Part of a small language model's weights: a variant of Adam for these matrices.
MLP neurons of a small language model. Each row is named by its layer, matrix (gate and up: input weights; down: output weights) and neuron, and shows model dimensions 0-255. Each number is 500 + 25 x the weight over its row's rms, rounded and kept within 0 to 999. Numbers have three digits each. A neuron's up and down rows have the sign that makes its largest values positive.
After each neuron's rows, "fires before" lists the tokens most often just after its 100 highest values on Wikipedia text that the model never trained on; "fires after" lists the tokens most often just before its 100 highest values on Wikipedia text that the model never trained on. A number after a token or word is its count.

L9.gate696:469550491465416495477547543496512429480509479509536518554529522499498480476481502547473497485506488490509495486459515498509492515509508469504512473475494512485448476523503528518456537515500495471475504526533506490535552501499497509523470503523478451500514504495507515470518526509508487531468499446523481498501521497480526509482505512449540535521487474531453490501525529532504556506544515491495492503495497476503485508497495483506502510510517503490574461494494503491476486533511495481538530504496492516495466491501473490503487482506511508526537503538517507527543512494516520528492504507510505443497572492538494469529487495494518490528508519479500495538497512550486540499476477471533493500546479537545465497525454457486521467507520498484526488494443491472504510551523543
L9.up696:498585533522480501476487460504528505521501536535519485499527519507472494517494498472507464479513501508481531461489478483516538501503509501486458452472498502498523474506506482538516514463466492544551477489505483498477506531467491489501475511484529534503513517526475490494475496512481501510461498484539533443490472543451551508494491464481469478482498498483491482526515502499493497513468483526502553494544499510486539502543504558516455521494515468504525499510527473468516491514535516523517474481524477523425547463508516497513538530497484475531507461521504477530503499476532521476482496491478507506474506523471502475526502500502524534453556558481452501497514500511484510476498501485507550507472463525470489489518508509495475478464486518472452460513482491481457566481543458
L9.down696:479507536524505489527508448537515534515526513509523490488511512467486507493500504488503486523495497458488518464470515470500508482513504464502473443517477535477486507475523469493486510469494528529565472501506488480462527528478482456509536506496526500514486493485459469550505481504501520516504487498476504477500515537470503481467495507492447479502488450453519515479500534520503468515501486519514520519545471528540517522517535568511432540525535519502553496562503534457476470508532500519517465486512488495470518513527489477509536501463520525526501514483515484490511535500492515490522474461505497477498501527456515480497512524488504518466531530515451496507496529522473497490513517508518556458494507498480479525494465499494488503497494474466417496509499468494459560505535501
fires before: "==" 39, "===" 10, "In" 8, "On" 5, "After" 4
fires after: "\n" 99

L4.gate484:530516482509496517468528529523520485508489492465479511506538508508500488530503528411507503497500537549551462548465477496493519529525531504488559529461511525494521524502514542476487445480522498535510539496476487462528505550476475525476487475525565477466509456469496505502508503473482506495495482483538491477470489482514506527484472526492483550433528493465510486535484500567507527461516471489482463514503477487541502517478512493511502464501516463500489526472540527517531526485520479544520517502509545485519526511459475498526446562450539501455543495482477507531533505500545524510471488462529524494505496483503495508496498490498522492470481493526478479489503493448465511475469503472521515468485491500508491519547489497500511477502513474530516546512511473522533447512520524
L4.up484:492506487494499520470584493496553486489514520513467503471486537504515453510455454504501489506478495534511505476465453506488462507467516505518526486512517467467497534473510502465517451511537528513519496460466477512511508506469483526531487459514477473488508542480501454503503458497496478505526509493496493464449465486503451483517503481537536536472490503514513492518514522500502507478523445511507490446498503541494512476488488469479490467539519483507478507538481523467516467482516508507516499506531455494477478522520489532479468531477551509486482500471497520563485513522510574550485496513493536505503476524491482504500496489471518477487555465529530532512450506499491498496466510488537495488490524460473520555552512513508518505508493523499504507515497514520506485501445462
L4.down484:506495507508526532461512496497540500508498508537463492471496574461514483514473514502577562499495492502505477492513507487525482513471479483440455495494521483487461562519544506517510475515532518488495509501517467541502503474474453537463491563545484480474532537454518483482475526491467536471482490492487532501480516505500524505564490478504467510486478510484531487520517497501481491514544506503466498492551465508536471485528469503481499548509468510567501502539511502471503533495514490522540469514512478525523495499511464488481507488512484506502510499496524490542502526449533504535496520506498515513525511460530503494488519464498538500511513445503521524515492495468520466519501501502456500483470499508515521502507473534496499493513512527520500428480499464470483506500516496
fires before: "9" 99
fires after: " " 96, "–" 4

L3.gate600:542484504541497507517492527576522450541500525493458494521512502479532462477496517492486482488459503509542521461511467485521507515491473483497502512482502494532496461530503491505501494494500530469485503504543545491516503569488485521538523506481488499548467459487531457474506492507489472534462539504496532469496458499529516519457498487491479471514494528456540457516492531543477499542513513497470501512485498520517514519487548484499534520527497514497500513521503489460489545504504479561467515515513461495470472488484486477528483489492551502435483543488480508476506512470491474492446519481506552545555513531546535504516469501549504468504495500496487492504491530526493518481542503490521496506518526501453543492513487485476474493501491490532517501532481489476480472491447502
L3.up600:464496478483479493505533509496520523488490519498530533525512475500541508517502515479523482489536476481533473522490510502497498493518534492512467467471500500555460499500511552468528489463478491504528522534493513503516477516525460524475499532468459473481505499475498475471480479497481514528498504511468499487530510478502468527517512491546520483527502450524470520496463459460531486468550524526457480503497524477462479455510509443505500515498535517505441450534494499465544498533493524520466506508483515460496461491472513473539538470528494456492482502487554502488506500494480516483444492490466529474466510484509468461492493499513552521534502474511484540509510461477521492507475481514511498550508512485507483492516478443502506524495472543480478475514521516506510507501490474
L3.down600:486512483480502512514478503486503504548475548471482521501524484518550486540493475463484540511494456475535475472481520457516501513484485488548467514499495485504499497460511487420512478422476507495514511524466507550542492549528465527487518508532472486473486505490540462506490503532517527517525485511483541491499490484491489535511505511499526513512496447568515543515477504460521486499537487506509489483503517499504525543531489455508474502471519498549485469510503471486514465538512523480502575558498493530522519493459531511509482523471506515453511506481544491476499492499429501517488501471470494507488532470458486487501500475501516488501500497479488468526493475516532504507456498490524476500511513516519479536497480498518495549511514504459445487499518487514522522504465475
fires before: "1" 26, "0" 22, "2" 14, "ified" 4
fires after: "2" 67, " Qu" 4

L7.gate167:520484486501430480512465520477556475508476509499531514485457508499484530497489485488491506497531469531549509529521483502503522475451468499509490503514487561508505494486530490522503506480472524498547494517479469511476527500531487481511498533490513504535448507510530479473508506462548500501503518455484509482467517491459505524490470513456563540504520550496519467514515510504479503481496499472483501452462513504525512485505493497503488496493573497487483513442477470512468550534511449470445499548482480486496503536547489507483534507504468476472498503469485513460501511521493500491479496479534480505506475487464499492527498490560533485499515486501532488531511512498516508487497480515528491467487478501481467508512465511460551490476488505507546486526505446496478492480480499
L7.up167:493483514534478502504481507529511517445535508466479508520454481505510507491488520483529526485538531494534477466480480566484517442543484494499521539496497519557510507485471526523503470478512475523480518466526426502534537503517525545498503473562486501509477521517499510467511464484500496523492487549522512485473529514475478484529487534514508501457490512510520540485461559504505500468509499501503504515510507466498516535484470501469518508487506476479455512499443509452507459490465444516511514489450491505499452523473525497477491484496485471494528482490500505531510497501533520477508510500478549552495515495514563476483516478500473489493482512502481530498500497518496468471469554463501510505492478528498521473486491485463504536536506522490500509442488492453475510457483423
L7.down167:503501459483469517506503528511556497501465483439449559484487458495547532541519529540490503512517468481510522518555492514463489506458497505498490514480454550533510504477521503484493496518466480460514539517548543503490479525485515567489463491519501478514497514503510495471499522522518474531563476512469519477463519543487492490504506492531495498530551497475522526497492510551533519507489500500532478506539536527480467511540472488473525469480503507500500507513502510506478500524441518493467511507485467474479523525504471503512520506524523485432528545507476518497504467495493476499480531503534522506518525467488521478519543508483494504512477522534500501527502513508555514516552515546500499516483508513494518494471480488484548508433479509475443476542491460485476511500485493
fires before: "9" 27, "8" 15, "6" 7, "2" 5, "7" 5, "5" 4
fires after: "1" 48, "9" 25, "," 5

L3.gate583:529498486501484488484506491501543524492525501504517481486524470533547522525498466498495482536497520466444526537486490507538483481547467531518516524481500493467511499503516434512481530515510475502483454497527523475507485510497472451532517499495522515428474506467497477502457483460502521492499515517492451458469487508502488521530479542514504477518468512505506506479491503471471513482462481505547465465525498525520513515549476511508446528530476468512491533511516547506556525529474530510459484502497530526476507497523535498547486503516508499456484492487554449453489505462529525488531485488479513491472522484468453521514500504536493462464480478554488546489530474446501519504504493495464510468512557492487507537534497449513504532530484505516530507451555504487488528522526521
L3.up583:491466480521485507485482479515499528450511507469484467482524493493525487535482501492456504495519482507486525537509468509518473514499443476507520490493504500471507467527513447476522524476517469510499462499452482476507499518500486481490480459487514447495488492453512498497503497480470483529500530481496479506463423509537488529538468532537492486512440503502522484469504501499458501472473480514555467457552485540523521508538476538516452496468478477498523516473515537513488533492457503503488477493497540514511513497528528445484505504473473483474524484473533453469466541467477545507541505474497525517473528479461462515525528496539503483441474484510530484505544513458513513455487512509492543492523516475548522521502515465510491522535527517474484503492514532473480495522490542
L3.down583:526510521494598499524516499498506535495483488526507509509481475509523501448548525503512485489498500509530507487546511512480485501528516499498461500506492490524494497484514504501503492502500494482500521525476495513500506460469505534509504511496486530502510505522497489483506511516501490499502491504509524519536515478478514517420509478482495504477518503507468496491494504434512489535552533520456524543456489482384459497505516485494549503486533545557510492576470486496488475483509502506520530504523505492493502504455489549489512506550497506514507504514483514511576505504357468496489497487495488502517490512501522490478446504482491504543510525490499451496488479514505478532514476491495481530503500526470457489554495517485506492477536484502491507518472512521497496487494455
fires before: " |" 27, "1" 19, "3" 7, "4" 7, "5" 6
fires after: " |" 100

L5.gate216:511523480541544517507466498485521487525515490528528516469470519515498458478507504530518497545449519512520488544476477519515498499467502473503511501483506506490522477581524521499503533537493542532478529464547510518539500548518519511482528483492481523488474471532464569530515530496496495513490493495493516513504499489552501463480489471504461524494509501498467509543445593520511492473507481471479532460506523487533501466494504484495515498456508523474472487507449485465511501522492499489488498500535478438532539498465462508508460492502478522511495544486495509552537488504520522455465483510500460523489487476521510482506437495529489516560503492515482527476487491523480495513519492505515510468495507501519482496524508490465520492452511472460498514517503491506525479545539508
L5.up216:510529494522579465543536469509485510486480484502518533468513479515508417544488456514494439489474533477511519486473515487482520516464483464488489497517464516490466471539480462490536518542548493524461460450504483468501516493488480500496496502513482512451476509473484560519465506543507487478548510484431510516517492502463502489482470496533474500534501522518470515481518493495486484502528483498488528487498506496484526549491510476500500462499453484489481493480436511489545522502519521459505484471503515493465534496490468519513469517464478548494506482479499489529503495484502495494490487555519477470509515528466525485525498505516494483511542516479506534527496531514543539512506514497500498465517528495507486524544461472483473472510456473532507509525497514486508520509492499
L5.down216:493517509503529490492469502515468515462474484532522524468483480490515498497519436502495502485497548496519539474499555492480516515500545483470467496535493495532464501523540511514533505519495495503510447482473474466516507507522446476506523523496500504489493515471505552501469480512519457495488468485454491523500497507476524478558505515520453481503493498492454467489520481460522528525474474509494519499529482503519534485492517515514452482505446490479499506456454485465530501473514532508518501459506511429499533496534508522478459510490471480477516451556479462494465475532516482527503533544521499435498525521487537481538518492506498466497535482538519519527477550477484508520501510500522501450506534480501487545530417511485492469556457497525545512491493509460515446483478474
fires before: " |" 61, "," 6
fires after: " " 53, " |" 13, " Los" 10, " season" 4

L3.gate734:481508465525510493466524488530527474510476527467492495444523546480509512507528529490513514496470493495508476512457467486505459508500495533525547498497523539471505502507496494553517471512532473507491498518487514508487489502524498543510527501476489537467533498496547500520518531485468444533475487504492511473458494495522520493484488475525506469486518516515477447519511482535553535498483521477492470462510457518528493524457493524482497534513541512474483489510462461503501509475537546557502486488522505494498492493495464523523478481504524540512505510496450525539546542460502546526477481454501479515453447527464531490487498507524494524533498509496514494497493489460463502464459475505516523487515507494516535491541480505469509479526458522493505509485483469497523456536522513
L3.up734:498503465513472515523500527507441491505547475506500481521491500529515533529535454484495493517508461522494518494451490510511502508446476486497544531521505511511503501499490478492536477459491481492510495469436465527565514512530454510456514472491525514486511498486515475492532442505530507505535464514532494476453525505504517465511510535490508516496500488484487495500496512535509475491554471531519543556505524502527503527520507449444506505500554463481525502535521497523518461489545470492531483514542476496455517486529517499530522505517488580520455517515486488527529503510448467493489497502508477490488499494478502484498533501533535509506509525464506479467484521491496481499515527453496509468465496489533477500472534524514556492480490515508507504479515533545487517497489533
L3.down734:461507461491520518481513470573496468452502486525490498517522552511486500537536499433517487526466528570544502505484522530513499526511476507469526471491521494546508504514501482493515502483498533512445527563480486520496525513484500515525474486508481444484508459436500520468532511480486491537480517533523503522481478503513495482502528540555499521475509471496493507508509491526483490529516476488520470535508490479505477471469492489509518449550516493481503521527501473503491502478520511453546519479506483491474538525530466504492461551522527503517500486472542469521560525505536490525483591508455500511518538541485504549467509483454493484479508487507504484460506541480526487505481491537502486469493483449487487518483488507492468532498476531532505479467518494532450492479501490
fires before: "9" 69, "0" 6, " |" 5
fires after: " " 70, "–" 22

L4.gate536:504498502500527508517520519530511498482514482457495480534490555472467526527543539495517507520508457486500461508503447509514548504498491546470484511492502508514479496503513504502494473479487490493497512456502466516516509558503484496545498533496493469521506509465497496473517543542446510526508480540545516477481503536514492502483497497486488478473469497486479483521488473539511546480501526476444533522477506498521510508499473493513503494471483490455457507552487523464526522451502465489497498517471498514503481481500500513499514529470552481511478514483470474508521505515499561492450480484510512552526445543545494480501512500532487497514543514519497521489494490503443465466501502508521498493505516509546502472540481496468548471471475496441567474483474493519481503509499441
L4.up536:514509469426523460525545519544455507482503509445538481485557483488518500561498504526505497513479499511518493513464482519502467546477513539503537507489510484476469494500516521563556501538533486489490474505521542497461503515514452525506537500498442473487496481501522550521503499504489444519510492469475506509543490521540457481487466502519469497518538504513492412490534526475511454481509492483509524518492543492501510508473496491516504561492480484457512517484499476479514511477504464524506481442503489502519499517493491511517501536490498530492440457499514535508550517505535491479496468514493472472498447492514511486476483509484509502493505497479534534493487512521491504470474553535532487507509515457513534467519492520458486502513498508479529531513493494511477472511528493
L4.down536:484533513485528493549505529509477485490480492506512423482518499511553508543477485471487515493504506512516497462537483511503524540529496504479491471500478513487453529531509523533529541517497484465457510545505531502516497470474459522501481495460480505461508488520494490500524516518485435561526476458486496521488472509516468502505483475503468503501550536488486471491495575502533441479514455488483518470510535543466504495502474554523531507530463514492478512493475533538502502499477511505547502446523511497465471514506493530488482528510458501522523487492542543544522523521483490484492501520488502497491465520477509482487490493455528537466536532485515484491518509522495510539530510520510520524473499465490511504518494504490478525494519531549453502505503506489494503497524500
fires before: "0" 98
fires after: " " 98

L7.gate164:477540515471504466466530530550508461514482500506459519542534542514452443539490471503509471543520471517518503482496495507469508542469500477537516494485490503475503515478519505512478474505471511505486489506512466486493543505495464525502494519529496514527510504524578500490496513516549499504464520484507530475506505475480499522475523496482506519551491491522492457498497513519484466526527512497528537467474504485497514509504500512488475531523480515472536499487511510464523542494499509479516559507526453531487544544505483486480518501493518509485555506543469512505548505510495519527475536484524506485492541499519515448493511456499542527542554496494527492512493465552505499507490481519490495534481465552508480520551463486492497469491530523528538476469470484502480488533503482
L7.up164:474509457499524468500511469477489489475451530497508501467537480501514480501498529463493524528491537488477466469476499496511508502504499472439504484505505497522537493443501496511499518508488490498492474547568486484499509491515504461505510504501507484535482468550542511486513494487490494471455502509507504470477477501513529521467509482496512468481505502513485491490499483500523515491501534502520517504535495497515507519518480517504490477470523462475522466557521493499522454435513510506511490507494490494509510468459553500502514483502504500464488480472562481527508489481555508459502493463480508497467484532491525507469495475489503490473480523498457523501498472533454492456470505479528529417509527501534468477487498496470478520494498489455461502510483502480499506561521577
L7.down164:478503469478494490513521498490509553506505513492489485498522481519465470484474525480497451522506514506448478457500512459472481476446489466457469457491508502479492461473551477491520525516507509507512499523529464517492531507509487481499491513483517465496464531557537529512528467496459508492483489538550471503473487509501530508486484532498510491522488509533503528494501492533507489515478545526517495527520493494521477518537496547494493479505525479495513488525515514503495460444520484510464496502554487507501517489502482490462490493491530506529520534474571468519505510513535476496489494489485512480454515509496518490466505486533543487478486485493455488528495510541494521460522537506530561448483493486468440504522510464490523470487507484444469483536469494487488521520531539
fires before: "==" 36, "===" 12, "In" 7, "On" 5
fires after: "\n" 100

L8.gate107:508508437514558490496530493494471454478553483479516491480505520481500495550493465459427486529481481512517485507512488524430546539465511522507528517516494498475509536512542546460476518513438486501505496516524495502507503471538483507506486497538457470474522494515484504488525516490470499510507446483498501512534508500486512507492502475462491475488525520462516506511479533551491526505505499518481529494476496476567518505474490490457508497527499475467449502528473499464560492512498548477522508478500515528515506520465501497478493541519542495501491471459463529539485486510533481552464471496528499483466481544524525470499477487498511500507499522513500499516469505512473522445504508463493519465513540494489527517521516508482495482479503502492507490498479471469525471513452498
L8.up107:477501484517517522464518473497510502479534510530505563504501504479525466457517491482490506502533461481513548536457517487487493501506480507509512503498472481505482494474503434498474491473506499493515537521448469488508467480505508464470489553458566499538486548519526519534493473546512478514498514460522516521471544484489465502536519490500472550523505483479544496476494507516523465546508538468488487518485497501515505511550488488459488461553484492486504482505500493503573480492503488500508481517511483505486494513500509533518515512445520516516493525514485500489475501525500462503468462477537475544467553511520517509511536560474529490473470521507537512513479536521527514487485525530563510507494494512449495497515484515507492497521475526494505448490501493486503514488506535
L8.down107:489498524583496513511472541471473469517473471448458484520492545509495542539505486482508464498513519512496542500504482498497491489494496500466476507489498510512501501528495490488517501554533544515498432483482521517510485503434498476472499464524506492497500482506513527492478495465502495483522505514466481479487503524497541510493509485515523501460550454496524479506529490481472497523550511479498475476524512520517466472491507485487495512518494504476471537535497535488507499494505500549446530477488487511516494508518508527510472477471504482502504462501516443481508496499487487531528526464511499502537504483492531488510499497558519495509541437481524490511479526518483485574499519516479491483491497539460510491510499505500481463517512480541449491467490515554477478498521473
fires before: "9" 41, "0" 19, "2" 4
fires after: " " 68, " in" 5

L3.gate236:492503497538515520495528483478488543491511522503546464444493478490545525479507489465512519482497515485452496501505497499493537514507542500487485476439498487493485495463495474509511512550508476470538519492500526472522493472500491494521526468460510477493471502458503480462467521529486514508503491517534490462497492480510479486517525579504516527521480485463489511486535496477474520490514533568550496471516482507520488541507488515520468534471474497486505560509532497547496518495500497463508501495480500451491467492503550479498499539438467478496524497489536482510477501492499533498504505527498481526476462486474503506527496481576536465454487498491529543499524509497537518489533528494494504501505479478515494494505483431503488539491445469456459512471489531516502516534490493
L3.up236:473509521582476544512523484515510500448476513501518473522514450487525466509516485471497477499475548517486531512523499464516524472460537542500481493458501493483515477483484456494497501511539445503491520484511510475570495515495488500523522455476525460470453470481458477475502533514480493477478521514516456531481511478544498507527515502516535532510448490510470516494516480491488525486485530552511480449506510519493520535510482541479480540529486468482516492526509540527502522485465530492520488527469505508531476474521496482489497514467465466449515472476517482506495513495532505437509477545510482505466499501470545552537468461516481484488472471483478538474521493507535499520511534515493504506501497518535473508495500486498533522523492471498475471451527511475476494491469498
L3.down236:518492516454580476530512503497511542502482478521487511509482471517527523448545511494504496507513491507517498484527509510490464487529490479494466504526500483518487499520521506504507486487499541484478490513463480509495505472482503522519495498516504541482522516505510497500512512486512490500509491501502531501528516476482513549416496468499478465475511503512489460513496519450520500538544495473468522547498492481424464478513495463499530493495529546581509502549462468493504490490503493498498522501539506513487515493477502553510505508555511516534485530521485509504576520509364472531493498453488512487493510504522497490472457509492486510525532535486491451506467486495497462532504472495511517525502511513454490475548497514487502493473544509514493506529486503510492512461507469
fires before: " |" 34, "%" 19, "1" 6
fires after: " |" 75, " District" 4

L5.gate542:495493495495452497505491522535534495492491508485485516480523524518504508514451487543467512482488488461516517525534508492527516479546457499488471530516485485495452491463537527515501492545500556486491507457524487504487491508499488510529563539479523506533502518468515541483512539493514494524497530467504493458490523504508500520488503527498515437498509507494453510531544550514466501510450520514533480470458472491519566489473464519494511529496508532447476533464490475558539505482471537528564483494503476477479529464500533549516488495471525503501470458503496539486503532499502519498494496525541490505485446479480485480518500494532495497440469503468497530507503514490513459535469487484519531494484486521474495524545454518472458504503552498504524533493478479475536531474462516
L5.up542:484487547496495493466478495516497496481487501541522543454526504504514527502479475446480530519477450490511555561529461480496509502461475499470517501495502510506472499512509536508499507545463525504531531549497537488503482459490550499490514525469468472483512501466539502503513481466477521472490459490509535509483489537482504506503497571530486510479453516525514423490503498505452516465492501468512458467506483460517463514523496487539508468484507516515480543508470506520482505495529500438492489506475517511484484476494512536457487514504456496514519514456519503517486485491490496510532516532486499476466529483480445496506514493503543476492488507509513510493513500475474479451474478501487461518483537488542550499473497490469497506495490523511531535489485520499504505510490498
L5.down542:522495470493508535519489505511532498517505480468515523511464530484471509535510506509510454508495492534508457518469509520514543495506541446487455509519505502464543536484472502493487489470516461445503484495469506491466510546468484503489472458523522474511464502527507494510485499501507493532517475537464518525486524520523509441508491446464518527501564498507506551532513464525538504509537492487536531541508518526487484478489504483467501494511470491518528504485526500505516473515463509496516506488468514539518498516535474477496467478509559541501519556543503517498518502515507508494441508439515486462521506485454547508510509516509532487523569484489510504504464484532455532501489503515514485495517519501448462523477540527497466490523453492502463484522504501511464475513476510
fires before: "1" 19, "6" 14, "2" 12, " |" 11, "4" 10, "5" 8
fires after: " |" 89

L5.gate16:491523469484475531486513521538534470500491498484455520491471489530490548535523512486509496509467511506508488554468454508510572516512496506540562567532541514488504485503485514483506487504464485510463523477497502491531480503530505560512498486460518500509496491475531533454543488501521439497502461525514526521484490465539467527468507494485468481492467511488502493468504507512489535464509460493470510495449522482550469478490515483490509513535450528487439536523456482491489499482544532507495527494517508485527473433491535542495478537499530509505505511493470492523510530492531466519510487508497527490492449512480550463473563526561507461495477488519536509522480499495502506509495524498528471487503527527522503496558507491480495519485504526504515497477490466509527491514488534
L5.up16:510476488516529496497506508520451490467507482492477456504509512480528460518501506498479519508522523538511481432519446540512511492465515538509506512483517500513420524507509517509480490466476493486446503473471483538495517440481464483467497522504521486458537514503523495501511506528463508527556492469545477501480496491476512474492550484498430490472525552500490534509510464534508559526518498498511521527487503506501484535482552514487530455483497486487533482488525481518529469507526493498535500503472429565508486547519495488490504515525533502508476503510496511524519483509540528501481499512477480504508487511535517487525515478510475522461538485516534534529495511490478502496516467508534493502486495487483497495520493510474520513487478503512488454474548505537481477512534491
L5.down16:493492506473509539530498518503463517463495491519502527487504526510529489543505483473525509545481518560489477457463478496459527511515488532464495460511498461495519481560522531456519496492495499480473472477490538444513499477469491512506459507450494478532508508461502507505540528489441465506531487492525529519503531473503522472524473517496522482495537510449507525515494480505462554512515563521477475501508514479525503535468534492496498519481425519508523509507544451526505510488528524522506513527479481497531524503523474551500483530494458537491481499498510509516510537519519499516519486502469519518484499543510519477517493493503518496489531459556508478501506518447472509486489476529484497528521509545497532499490515452455483518501502505507511480483486512511496503511471514
fires before: "0" 94
fires after: " " 93

L5.gate253:515534481481455522476496550524548483463494447453474546496530517508465517504534457528427462502522466515497508593535501488505539517537461502484514485502461466496470510558527494496499473489491458457506485458469529543500489515530516512491470515514483485469491468530474534486503485490478489524521456530500530504517483517521475537473489467453471486513454485504479456542533548529522540531490512494480505509475503490539519516504509482497506518519485504506470463472480509492519497488492489514477546513526477550464534493455479509519465482517454519485526512502466531511517513527522518487475508477506510492477477486504505459526506521522516516497490487509516491530495521489495462512483514497523484512497530499507530468504506490477515485479514497495533503493508487484536490513531467
L5.up253:495509501541443522506499491524510503477550503509482508483555500492480565481505514508471504496531541499502499526499453455505529501481514511487523503486513474455522515525517527468496520524532513495467494466529516504540493509494500530503517539548489455465517551536522500484520501483454527481530521491483525507517498497551500518514497474506516473472496522523507494526520473510503524522452525531508519500501489500568516495463502469493498545465478483536490521526500494493461500518480523515482466495493474507478496504495548472579479524487568515510473518448512476501458545460549498471472527532486496500495494505504462499505497513500458529511505498525494523524517519492444508469505545473533504445525537454526472516511486491499475524518499505460506500496501496515508459501429512
L5.down253:506508538533472481466516478496496506474474517534541492509526493457540529480479504469490474509483501495497506483485464479496490491502510520479500469508494519464531470522523510498463547515510530486451542494537503518524507497515514501503507547549509474474512553517551479482528500468501526493517491493545481524473542508522539495536479513548488521459532526500498563480534498547476545506431513510550529518512489501546475470501514491533513499476494510497486548541489485523481485494535503475491507483521510483490509496536530484548531511440574503494497484465513483513475535484475508492490478524480519526529477472472488512490479507498474503496487517487498550494525493532488502508529562485502488485485508481504493513514447501495494517466521502467506529520515459516509457509453522
fires before: "1" 33, "2" 20, "0" 18
fires after: "2" 52, "1" 14, "0" 6, "4" 5

L5.gate14:499500499469544516554528463527485473512551450485505511476524516495483549529485475490481480467490494504455507471473469480543486484524467490557484461476482466516478491507506504530471457486499482534481497488489509480518451486513500480476524529499507516472511454535525484554499468534493459502512494499475547474497524490540462502499465516494483534484462509470491530502529488512526584528470523468520516484461489487514517537508511512511496500521538464487455519517520513455537482492501500478479512511486511537522531483509498492508524539509467494454527568458470534510479480497495541529523502516509536537467442490511502530497536467521497466507470502516451526490514446504501489512476494493483503502483481520499480506491505502498504486508484497453533476518526474525491483521510474
L5.up14:518498474541531507489500483510514515493518502514525471476495466487526529493475535465474514523500503507533517505500500508537509492529471463470507505524502488544460504454495498506503519494508503494526535511495500503502474492514530491503529510456508445512465512520473479501513454495482502494526482504458537529556498508483512508502506511492479527539490445466510527483510490493527506528469488506521467523488485496513500547491453495516488494509519494506509501504478514539473449488521487483486432519502467498534504523477537562476516524474460503486514497464496474457445511527493514455458531505494500552495534513511559518501501484472499503515517547583504479475542513525463503483494474518496477499517502510540517485446488529492521479518459522530536502471497525508502518514530480
L5.down14:497504488517488503490442567478531494472532465469513501504497503479528501522478537507483463515506494481467534528449488525533544481496517533487545504537459499492507478523488511523479541519500500508459467494481500537475501492483521536459503522484499509482474494509480472506510542497465530521484465483499469553501494525437535461476483467502487515489502553516532486469465501488498464533536545476531486491513519495484509466480494477482484494483501516503520512540463446534498542503415534489539489480522512503504526491503506472524476445472500481531492453532473470484490530522454474498502456512474469499533570485520510445529510507466491490500507456501487486516492493523484480472592495490540495500484478526497453487467522504534520476486527483534455518501467504508484502477519510
fires before: " |" 22, "1" 11, ")" 9, "4" 9, "==" 5, "5" 5
fires after: " |" 49, "–" 8, "-" 5

L2.gate700:479463505510452537497541503477539475527467522486479497509491528503546488508468569481469494561464499544529545497494485499505479533480495507485529515512479501536518514495504457515526532539534490474470501487488494518511535475482507489500489512492499484477527509556535478469480470512513505507478512506485532504484495496505556540501516480514453513504466533530542486549495498503494558501449491489473492501480485473532500474482522499532525495525516534562505489546493533491436497505480468520548495508526469456459496459508462495471480474487472502448506507465509488493477492525521464476514504501466479472508519483507493466510545527515519472489491460472488512504514501523479482504531483498468489519518510500473501489499528530495519515493521505483529493474491489460488510517506491
L2.up700:509455516463531507519478513478501481509501467491503498527539475520496501474502501468471484534509486485526493546508471497510520519493458535546498496505512487480456543491523527506462446500503590493502530499501547490458486474475476450509490500519536473517499494516541529488509482482475524498481472526478540497501533479513481492509538469589532509478513472468515504536480545564528541465515503500511498512506545513547499488510521482464516514492540519503493489523468470472529536521497494556487548488501516485477505507484506459470511490554465482501542520502477532509500490462498497526494524517510481555530470512503517504482498489501527447499523501494471481490528511504498516517490503522501465484517519429534509464488496480492509508465496500528469487463515502504514498556512505
L2.down700:496478509499498516510506511509472567516508524536511472514463473513559499498513536481515519500458506514509511506478488527519521483481507544536499498525499523484534512512480456514488489502539489515509473504484519480509491531511488496488522496455483506489490461510478493474482497497510473506536531509491437488475515472517529499508531532514487500475488531468517532527534517499499408483476522507501469497490466500445490485456549502505494463496512517516514498519545501465512486486514506523487493514506441515459536492496456492537507488470412536475479527465521476481509491503521467490547504499479518502515532474492483484514508524518501501461466502503483493489518522493498486478485483493506522470560465515551506493463529520497524557527459536473492514497442520487526506488477480
fires before: "1" 43, "2" 24, "0" 22
fires after: "2" 92